{"n_head": 6, "head_dim": 64, "norm": "layernorm", "positions": "learned", "attn_scale": 0.125, "parallel_block": true, "grad_clip": 1.0, "warmup_steps": 200, "final_lr_fraction": 0.02, "z_loss": 0.0001}
MLP neurons of a small language model. Each row is named by its layer, matrix (down: output weights) and neuron, and shows model dimensions 16-111. Each number is 50 + 12 x the weight over its row's rms, rounded and kept within 0 to 99.
A block is one neuron, or neurons of one layer that tend to fire together. After each block is what it responds to, as a language model described it from the Wikipedia text at the highest values.

L3.down141:22 77 59 53 60 47 38 32 47 50 53 59 60 42 60 53 46 41 36 69 38 41 47 64 36 67 44 32 46 70 61 40 28 67 40 70 53 45 46 28 53 57 53 60 28 56 40 68 51 51 64 37 57 74 70 40 32 67 54 47 53 46 28 33 48 52 53 45 65 56 45 49 45 52 39 69 44 75 38 46 67 74 53 21 60 52 59 50 64 39 78 35 47 58 45 62
L3.down237:50 54 79 36 70 45 48 51 44 42 56 37 28 65 36 69 41 57 73 60 36 41 45 38 35 41 45 45 51 35 66 39 52 53 19 36 29 62 66 29 59 39 49 62 28 38 44 51 46 33 48 49 53 54 33 69 53 39 63 77 45 59 49 60 25 54 48 66 40 53 58 48 47 63 67 50 72 43 49 40 55 33 47 39 64 50 41 64 33 53 36 54 53 41 36 53
L3.down550:60 53 66 50 45 44 43 32 62 72 48 58 76 21 49 44 61 83 39 34 44 37 47 60 44 41 33 58 47 60 51 48 35 60 37 32 54 56 52 49 50 41 39 64 39 58 54 48 37 65 57 56 26 42 44 65 54 36 50 47 57 64 56 37 43 45 52 61 49 52 41 41 58 49 65 41 51 49 54 51 57 68 31 66 60 25 65 62 57 64 38 49 58 62 29 49
L3.down777:61 47 40 66 52 47 47 57 55 48 41 58 44 49 59 42 56 45 56 41 59 43 34 38 52 48 58 63 61 50 53 40 63 57 57 54 54 58 46 52 50 36 44 59 44 54 60 51 43 35 65 60 59 64 81 64 44 50 28 44 40 58 30 52 64 43 38 62 78 26 61 59 55 56 34 46 44 42 54 53 38 47 59 51 65 54 44 49 62 50 48 40 27 63 59 42
L3.down854:33 58 67 47 44 30 53 33 40 27 45 49 56 58 56 35 48 39 32 52 33 57 58 47 44 39 56 48 51 65 53 42 32 57 40 40 56 60 20 59 49 41 65 37 38 49 35 57 68 52 48 69 48 43 42 43 68 41 44 61 64 42 62 27 41 65 56 44 60 69 53 32 58 51 46 76 47 43 52 44 54 55 46 34 47 33 37 66 60 32 61 81 59 42 56 51
L3.down1168:66 47 67 54 42 66 54 60 37 59 45 48 81 32 46 70 56 57 60 51 60 29 57 44 58 39 37 50 63 50 38 50 38 59 60 47 51 61 48 64 52 45 42 71 65 56 61 45 48 64 60 39 50 66 64 60 41 55 63 60 45 61 72 52 54 62 50 58 45 57 48 46 55 55 47 61 50 38 74 40 53 36 50 59 47 46 56 43 36 67 58 51 45 48 52 41
L3.down1348:67 47 50 40 51 25 55 44 51 42 56 69 46 55 57 28 55 40 46 40 43 45 60 31 43 54 43 87 39 39 51 48 51 67 63 60 40 37 33 46 74 48 60 70 60 61 40 71 51 35 65 47 46 47 43 58 28 62 52 45 66 38 40 44 50 61 32 58 56 48 56 42 56 55 47 49 68 53 34 53 59 51 57 40 50 73 55 47 54 54 45 56 44 66 68 45
L3.down1535:58 34 57 63 52 55 72 20 46 36 64 51 25 58 59 22 53 46 60 41 29 55 39 52 48 43 42 63 32 38 52 63 58 31 38 60 52 40 46 40 48 48 52 71 61 62 60 49 49 66 61 57 52 67 57 63 56 49 49 52 61 63 69 62 56 58 41 44 50 31 62 43 29 49 57 58 29 74 47 23 37 33 47 72 43 35 51 37 55 45 41 70 42 42 62 58
Tokens in sports biographies and stats tables right before a club or team name or next number, e.g. plays for, loan from, table cell bars.

L2.down434:41 56 41 44 56 50 59 53 52 51 45 55 67 50 42 24 40 46 50 45 26 42 42 64 48 51 34 49 69 47 50 55 83 62 33 45 72 53 64 40 59 52 45 55 57 33 56 40 44 56 38 47 52 59 34 60 44 50 60 67 50 47 39 50 49 58 45 32 24 44 48 40 53 53 57 26 46 40 65 48 49 48 54 39 38 62 62 58 60 50 66 28 55 52 40 34
L2.down492:63 51 54 39 47 40 61 40 41 71 56 60 43 40 46 21 53 61 55 43 46 48 43 40 33 63 52 59 50 50 60 45 57 43 65 57 46 72 39 59 37 33 46 64 58 30 33 45 32 25 41 40 67 53 34 51 33 50 65 47 58 49 43 36 50 44 54 70 30 37 47 48 57 52 43 29 68 31 43 52 58 68 64 40 55 29 46 55 35 59 46 67 40 57 17 60
L2.down628:34 46 61 58 69 47 49 42 53 66 43 67 62 55 50 47 41 31 39 53 57 37 27 39 32 56 48 67 60 48 65 56 43 48 59 22 36 68 29 51 52 46 44 68 44 70 31 14 51 47 34 57 62 35 39 53 75 54 29 65 41 51 63 56 59 56 53 68 60 64 55 44 45 55 55 55 62 55 29 41 64 30 45 34 74 48 50 45 38 70 68 37 52 68 66 51
L2.down1012:44 69 43 69 86 47 55 39 44 33 69 48 67 49 43 57 52 60 44 58 18 42 36 46 61 58 45 40 30 70 70 52 75 80 60 41 47 36 50 45 44 32 56 46 46 38 54 58 47 40 65 37 44 38 33 53 47 44 76 44 88 48 32 46 36 42 54 42 51 39 41 54 46 46 48 38 49 51 35 38 56 65 35 48 58 65 56 33 41 48 52 60 52 62 40 48
L2.down1020:45 60 61 36 39 57 53 37 64 62 49 60 58 60 49 54 62 41 52 58 63 29 58 44 38 48 58 51 60 53 51 36 68 48 56 72 37 73 45 43 40 49 49 64 51 53 36 54 26 46 63 33 67 64 71 56 70 54 52 54 43 61 52 33 33 38 42 66 57 58 46 61 40 51 46 26 69 38 46 54 61 25 60 53 55 49 63 45 60 65 68 66 51 55 67 42
L2.down1172:42 47 63 54 33 57 62 64 59 61 67 43 56 62 39 45 66 78 49 67 44 53 52 46 53 46 59 54 30 61 46 42 36 46 55 34 83 37 53 45 28 39 44 36 67 52 54 47 60 52 63 65 28 46 53 45 35 47 52 64 56 42 34 40 62 67 67 51 61 56 42 45 63 50 52 54 52 68 48 48 56 57 29 40 55 46 23 45 45 73 45 53 36 54 22 45
L2.down1389:43 55 26 68 66 71 36 46 58 42 50 53 49 67 56 58 51 44 57 56 29 57 62 60 67 54 31 42 61 49 67 75 58 60 63 43 48 53 40 58 61 35 36 63 65 73 59 40 51 58 48 55 69 35 65 62 42 54 34 59 59 60 37 42 46 30 51 59 15 58 28 58 34 38 51 71 52 53 47 62 48 55 55 41 53 56 54 40 37 55 59 31 37 62 26 27
L2.down1473:52 47 50 41 52 51 63 45 47 57 52 50 58 43 40 57 37 72 67 33 46 60 39 22 59 26 53 69 44 59 62 67 54 45 59 51 38 54 48 47 46 30 50 43 54 38 62 74 44 29 63 62 42 66 40 54 58 40 63 48 63 58 53 59 40 68 60 59 54 31 47 53 54 34 34 47 36 47 65 56 56 45 40 40 57 55 45 48 54 37 45 58 52 28 39 33
Last sub-word piece that completes a multi-token word in tables or lists, mostly country names and Latin genus names (Fin-land, Belgi-um, Cerophyt-um, Women'-s).

L4.down869:49 44 34 49 53 47 43 43 52 32 44 47 44 47 58 21 43 66 53 44 64 49 45 53 48 59 47 37 46 64 62 59 68 74 58 51 56 43 22 53 45 50 29 42 50 45 43 55 71 41 59 71 41 45 53 55 67 35 49 69 64 52 54 54 49 48 51 60 81 14 60 58 57 56 55 60 56 47 72 49 76 19 48 69 70 35 36 75 71 41 46 32 39 61 62 38
Word pieces inside sports results, tables and match reports, especially round, stage and league terms such as Second, Relegation, preliminary, Third, and scores like 1–1.

L2.down38:77 49 62 36 51 37 60 57 55 58 55 72 55 50 41 45 56 70 43 50 58 55 38 49 35 44 65 42 73 45 38 46 25 37 57 54 35 49 29 77 42 49 50 43 64 49 39 50 39 52 66 36 46 49 58 67 60 44 57 73 47 59 50 45 72 63 31 45 46 50 51 58 78 47 56 36 46 57 24 27 64 49 57 40 25 18 28 57 32 72 44 57 55 65 32 49
L2.down400:40 64 74 44 47 66 44 54 45 64 63 50 46 47 30 47 44 43 59 66 52 57 48 53 64 62 63 74 81 49 57 38 49 22 25 53 75 58 57 39 50 60 45 65 46 43 48 49 40 49 46 69 54 37 43 50 65 37 44 60 54 43 52 72 16 43 80 37 38 32 46 53 66 61 30 46 22 45 55 44 52 34 37 53 55 45 60 62 46 66 61 55 52 48 65 58
L2.down744:51 51 73 58 52 50 48 39 29 62 35 39 61 44 28 41 37 49 45 65 36 71 62 57 50 64 73 45 55 46 52 68 52 55 52 43 36 46 56 54 48 79 39 47 54 41 25 56 37 29 55 63 53 28 51 36 36 30 54 77 52 52 48 76 55 44 59 62 64 62 60 48 70 40 52 35 52 61 71 42 53 69 56 53 37 48 30 59 46 29 36 40 41 64 36 55
L2.down825:32 49 59 62 34 65 64 51 48 57 55 40 63 52 32 52 59 44 42 66 79 53 31 38 47 60 44 39 41 55 64 65 43 43 59 40 47 48 44 64 64 39 41 29 29 54 52 38 58 42 50 29 66 34 61 43 65 42 59 38 56 61 46 74 42 45 52 51 21 30 47 50 64 32 42 37 70 54 50 33 50 51 30 50 51 38 41 53 65 40 28 72 46 43 60 41
L2.down866:49 55 69 58 45 44 40 35 54 75 52 54 53 69 46 34 62 45 42 50 63 54 62 60 55 52 87 64 32 38 54 41 41 56 58 56 43 44 42 45 48 53 64 37 35 43 42 45 34 25 24 56 55 68 69 56 42 52 43 65 41 50 18 49 55 60 63 31 46 62 43 49 64 61 62 55 42 46 43 59 54 41 50 58 62 41 58 47 48 41 46 39 68 51 34 25
L2.down965:48 72 64 51 53 51 47 59 34 41 32 32 38 63 28 41 45 41 41 21 53 65 47 49 39 42 35 45 57 49 79 59 51 50 48 51 41 45 50 61 51 63 51 52 46 57 44 48 48 40 52 56 61 47 54 56 41 48 43 58 46 48 48 61 44 49 56 40 50 55 44 54 66 56 62 35 46 55 48 65 50 53 60 40 57 39 39 41 53 64 49 57 48 83 63 50
L2.down1154:29 71 62 57 33 54 56 48 40 27 41 52 66 50 55 74 54 38 42 42 55 24 53 62 76 42 29 23 48 29 68 59 53 24 54 58 64 59 56 60 32 57 63 47 61 35 66 60 55 59 17 48 47 46 58 56 63 39 57 38 27 51 49 68 52 51 53 70 63 84 47 44 43 67 57 40 54 47 57 53 41 59 35 44 47 51 47 52 45 61 57 57 27 48 50 35
L2.down1350:34 43 49 36 62 58 20 51 21 69 73 56 41 45 43 37 57 50 55 43 48 45 43 47 39 57 39 55 49 58 66 51 59 58 53 52 44 58 53 42 32 51 47 63 50 46 52 44 40 52 54 47 34 50 29 64 52 38 37 62 52 55 57 39 57 50 68 54 40 47 44 34 44 54 47 30 67 32 53 61 49 43 50 31 67 51 58 85 62 38 45 55 38 53 52 43
Fires on assorted tokens throughout sports Wikipedia articles: team names, stat tables, section headers, career prose, e.g. New York, ===, Result.

L4.down1280:38 55 69 49 39 43 44 48 56 46 49 42 69 43 40 45 46 53 58 38 31 44 66 52 28 43 60 51 40 62 73 55 49 44 57 56 45 33 59 37 43 30 30 57 64 39 53 49 42 53 60 63 53 50 47 60 54 39 62 49 41 59 39 48 58 49 56 35 62 66 50 52 31 48 51 44 56 29 36 30 37 47 51 49 49 65 58 47 29 51 52 40 39 58 25 36
Token endings that close the first word of a multiword proper name, often a foreign article or prefix, as in El, La, Real, St, São.

L3.down335:76 53 26 30 33 83 44 43 42 40 43 53 40 71 57 48 67 56 46 54 30 15 76 46 51 61 62 48 49 51 36 39 58 56 60 54 53 43 39 45 55 55 57 54 63 41 42 61 44 64 54 54 60 42 50 49 32 38 52 82 46 30 57 60 50 60 56 35 37 58 52 49 53 44 33 49 80 52 18 64 37 34 61 54 60 62 38 62 51 54 39 32 47 44 53 47
L3.down409:78 37 61 56 34 54 29 65 26 53 28 47 45 44 47 42 58 70 44 38 54 55 48 33 58 65 72 75 45 43 63 36 59 64 62 46 55 61 30 49 42 23 64 45 41 66 43 64 57 40 46 37 41 53 41 58 57 45 52 37 35 60 54 49 61 46 49 49 39 54 46 42 35 47 50 47 37 43 65 48 52 24 33 46 32 37 50 28 67 55 66 34 59 58 34 56
L3.down428:80 57 63 55 23 28 71 52 42 46 54 49 73 57 60 48 46 59 56 37 37 36 52 55 53 37 84 62 53 42 55 47 65 62 46 53 73 41 55 40 43 35 53 58 62 78 47 34 63 54 58 57 62 49 50 51 50 48 44 46 46 77 51 75 50 44 41 29 40 45 59 68 53 42 57 47 65 48 31 49 33 51 36 40 59 59 48 48 43 45 65 33 51 47 50 49
L3.down499:60 65 34 46 53 52 39 54 46 68 52 56 36 55 40 54 51 39 41 43 36 42 32 25 74 55 49 56 48 39 39 26 54 48 55 60 51 52 62 44 57 36 39 68 44 61 57 31 53 53 55 42 40 40 45 83 59 34 51 46 62 54 45 53 50 57 30 35 36 47 60 42 42 52 48 57 39 42 58 51 36 32 41 46 42 61 32 58 46 53 52 51 73 82 54 54
L3.down758:74 53 43 52 52 82 51 37 43 38 44 53 67 43 45 57 48 63 37 58 68 60 43 37 48 44 69 65 29 40 51 41 75 33 42 55 31 30 45 31 54 56 71 47 81 41 41 44 41 50 62 34 53 44 45 36 56 64 32 65 56 59 52 63 25 54 33 68 46 62 22 68 56 44 46 57 43 58 57 55 47 35 47 61 70 40 21 55 57 67 56 70 61 55 51 45
L3.down895:29 63 21 57 41 59 66 56 44 63 30 47 48 40 58 45 68 50 44 49 44 58 47 62 55 37 51 46 53 53 68 49 55 67 71 40 40 40 23 47 60 55 66 51 38 41 60 65 34 37 46 36 46 54 36 46 64 38 72 39 24 59 72 29 58 45 69 53 49 64 60 60 52 49 32 46 52 64 48 43 70 58 55 61 39 44 43 63 44 30 45 76 46 64 63 67
L3.down904:56 32 32 48 47 39 55 77 69 37 56 39 68 36 50 69 57 74 46 54 46 54 41 41 59 60 55 42 53 42 47 67 48 36 35 68 61 48 48 62 48 59 60 56 66 64 58 68 31 45 60 54 57 72 62 51 53 52 65 73 46 46 48 50 26 29 47 27 50 71 41 62 58 71 26 42 24 54 71 34 58 58 48 39 51 38 68 61 46 49 43 59 54 49 34 55
L3.down1399:47 71 48 39 73 59 67 73 37 54 59 34 26 56 60 32 52 53 55 32 48 38 36 48 60 51 51 52 63 60 45 30 52 53 38 67 54 50 49 60 34 52 61 63 50 70 38 47 54 45 31 55 41 53 47 69 58 36 69 58 30 55 54 42 46 58 47 52 34 72 45 55 54 63 65 51 41 64 56 48 64 59 47 28 62 65 49 37 58 47 47 45 47 56 63 29
Articles, prepositions and word-final pieces in French names and titles, such as Le, Les, de, la, Théâtre; weaker on other foreign-name fragments.

L4.down276:46 61 37 67 42 33 37 45 44 65 34 54 56 43 49 48 53 55 39 44 59 60 45 65 29 39 40 52 61 43 35 46 53 49 67 60 44 41 46 50 52 50 41 57 21 57 44 24 34 43 57 44 46 77 50 51 57 59 68 59 47 65 35 55 45 31 50 55 40 75 38 62 41 63 40 52 45 47 54 68 55 49 42 37 39 39 53 40 62 51 54 55 58 26 40 53
Short interior pieces of words split into several tokens, often rare or foreign words, as in bac-ter-ia, Cá-di-z, Cro-i-x, Portf-ol-io.

L2.down389:53 53 41 61 34 41 70 73 51 48 46 48 54 59 35 68 56 38 63 63 60 44 46 52 63 79 49 48 39 53 50 55 64 73 77 27 66 56 30 48 55 51 46 70 51 46 64 48 60 41 38 56 66 47 35 76 23 45 55 40 48 31 48 52 55 28 32 32 51 35 41 45 35 27 17 36 53 41 54 64 43 53 49 36 52 54 59 43 57 28 44 50 40 63 60 55
L2.down476:44 54 21 67 33 49 32 65 61 60 72 55 43 66 41 51 48 44 68 61 38 50 32 50 50 61 38 49 56 38 57 59 43 30 53 38 56 43 52 73 40 44 24 42 61 47 51 57 37 28 66 44 73 43 56 52 55 49 57 65 55 54 43 37 39 37 51 61 69 67 54 46 75 70 39 35 34 46 51 52 44 56 63 27 54 29 64 58 62 55 42 68 43 52 59 56
L2.down588:45 59 35 64 59 45 47 45 43 42 74 35 42 28 61 77 47 38 65 23 32 27 72 55 43 52 43 54 61 56 67 37 47 31 28 60 50 65 61 66 63 73 42 56 39 56 39 32 53 60 40 44 25 42 67 52 59 57 53 50 52 41 56 58 33 60 40 41 53 39 44 76 33 56 63 53 49 42 58 62 42 48 50 51 63 32 37 59 46 45 68 53 39 74 23 40
L2.down714:48 50 53 53 45 41 44 53 60 53 59 49 60 27 58 60 54 53 18 42 23 70 52 55 30 30 59 57 53 86 45 77 74 65 54 43 56 28 34 33 29 66 79 45 53 64 53 54 55 51 41 51 36 60 55 31 51 39 45 62 32 42 22 57 53 35 39 48 45 53 60 49 43 55 60 60 56 45 62 40 60 76 64 37 29 56 44 51 31 52 43 51 51 39 47 43
L2.down743:55 29 61 50 35 42 28 43 57 42 37 41 65 34 42 55 44 37 44 49 49 55 40 48 41 69 32 45 58 45 47 72 27 51 59 53 45 59 51 47 41 53 60 44 36 59 65 34 42 67 29 61 65 18 67 57 30 40 48 43 40 49 38 62 49 74 64 49 45 35 43 56 59 74 58 62 60 73 49 67 46 59 49 45 42 57 64 63 45 40 45 48 55 43 47 56
L2.down816:59 74 52 37 39 54 72 43 41 43 57 40 47 40 55 44 28 62 55 30 45 42 52 41 53 57 86 57 40 65 48 63 54 54 39 55 52 55 40 44 45 39 50 42 57 68 49 56 44 44 45 42 44 57 64 50 32 42 49 41 65 43 42 59 60 51 64 34 12 27 64 56 52 39 61 65 60 53 60 39 42 39 48 46 36 37 44 54 50 78 45 40 88 70 63 43
L2.down819:82 61 55 51 45 30 48 40 60 44 61 49 53 46 51 60 53 71 30 41 43 34 58 57 57 52 60 38 29 34 49 45 61 68 51 67 54 44 64 62 46 38 84 50 60 67 42 52 55 45 59 49 21 57 47 55 51 52 47 40 43 53 38 55 42 37 51 37 57 49 65 32 50 55 41 55 22 39 32 52 53 45 65 55 55 45 44 18 43 71 65 18 61 51 47 55
L2.down902:42 46 70 42 47 56 50 33 48 56 52 37 45 34 28 56 57 35 57 44 47 77 54 53 38 40 57 49 45 47 41 63 67 41 44 44 46 32 66 57 38 27 52 47 40 42 41 47 45 41 35 55 54 27 87 65 50 47 32 68 40 55 47 50 54 39 46 42 37 55 37 61 43 58 50 62 71 45 33 51 67 36 67 52 36 34 60 43 70 54 50 54 47 26 66 46
Word-internal pieces of non-English or proper-name words, often doubled consonants like ss, enn, iss (Miss-ouri, Mack-enn-a), plus French articles and accents.

L3.down17:35 58 53 43 69 77 55 53 35 53 55 33 52 52 61 48 43 55 61 66 48 46 45 56 30 49 42 50 56 54 65 47 38 49 56 32 25 39 53 50 46 81 49 58 56 45 49 58 61 64 39 39 55 56 32 39 57 60 63 49 47 45 67 46 33 51 43 73 73 66 46 48 39 42 62 56 35 32 34 61 66 51 53 63 60 56 58 50 52 59 36 51 65 67 68 57
L3.down466:50 33 54 60 35 41 45 48 57 61 50 46 65 48 63 59 42 59 46 62 28 50 29 43 73 53 47 42 47 39 72 53 75 73 53 47 58 61 44 41 48 35 48 43 62 49 48 46 43 59 36 49 54 52 52 73 65 48 43 38 51 53 58 61 43 39 55 50 79 74 34 38 26 49 45 59 37 61 59 45 38 81 15 38 57 58 51 53 53 52 64 50 47 47 47 29
L3.down617:57 51 58 38 49 53 46 48 40 57 68 58 54 16 43 48 70 37 35 86 37 40 49 46 63 25 83 52 44 31 41 49 45 19 63 44 60 65 48 53 29 57 46 62 45 51 63 44 37 51 51 33 40 64 45 60 39 66 42 51 68 60 85 65 77 49 41 50 44 64 42 55 28 39 46 41 61 67 53 60 41 48 49 52 50 42 35 58 45 50 58 56 30 59 28 43
L3.down768:76 30 58 54 64 47 53 30 63 41 51 59 41 46 57 45 43 49 49 43 38 37 49 55 60 48 65 53 53 46 73 58 62 57 64 54 56 37 48 63 32 66 44 64 54 61 43 54 58 54 31 80 16 39 44 41 43 49 46 42 59 20 59 58 48 54 65 58 56 28 28 69 34 61 63 59 64 47 38 48 46 58 45 54 55 50 51 39 41 40 60 51 74 53 51 70
L3.down858:53 40 28 47 52 47 53 62 51 60 52 58 37 50 57 51 57 39 62 47 50 54 62 44 54 34 63 66 48 46 64 44 55 44 52 52 51 50 60 48 43 39 46 45 50 52 36 42 71 42 54 65 58 56 58 40 50 51 49 67 43 33 36 44 58 31 40 55 57 54 63 64 55 24 56 43 67 68 45 52 66 50 28 43 75 34 46 48 60 59 38 51 27 69 60 54
L3.down985:42 45 52 54 47 49 60 39 24 31 46 43 47 42 56 56 64 54 39 38 63 37 50 64 51 32 37 66 49 59 58 63 41 65 73 57 38 65 32 49 55 55 42 46 62 40 72 54 45 60 50 58 63 45 48 40 54 50 40 53 49 51 29 44 26 52 80 48 19 58 69 45 53 41 48 46 69 47 64 60 58 55 27 44 62 43 49 67 45 71 71 48 53 47 70 45
L3.down996:45 43 42 32 60 38 61 61 50 50 48 56 51 45 45 62 64 45 49 52 58 62 51 53 41 61 58 67 36 57 47 63 47 59 52 39 52 36 55 40 47 37 38 40 63 39 77 60 62 42 68 43 47 57 49 49 47 53 71 35 49 49 57 53 32 68 43 42 24 42 68 55 42 46 37 42 44 48 48 49 67 66 48 53 61 44 49 56 70 45 57 40 57 69 40 49
L3.down1530:48 57 36 46 52 29 56 45 67 35 69 54 51 69 45 48 50 48 46 45 63 43 38 37 68 70 40 46 54 56 45 69 32 45 53 49 52 42 53 51 58 75 60 40 74 46 50 48 35 57 27 53 29 43 54 68 78 50 66 74 55 51 54 42 41 54 58 61 67 40 45 54 47 55 55 68 35 50 62 48 35 46 51 59 36 64 46 37 52 71 50 43 57 35 48 30
Word-piece fragments inside a longer word, often the second piece, in lists, tables and infoboxes, as in Beng(tsson), Camb(rid)ge, Bolí(v)ar.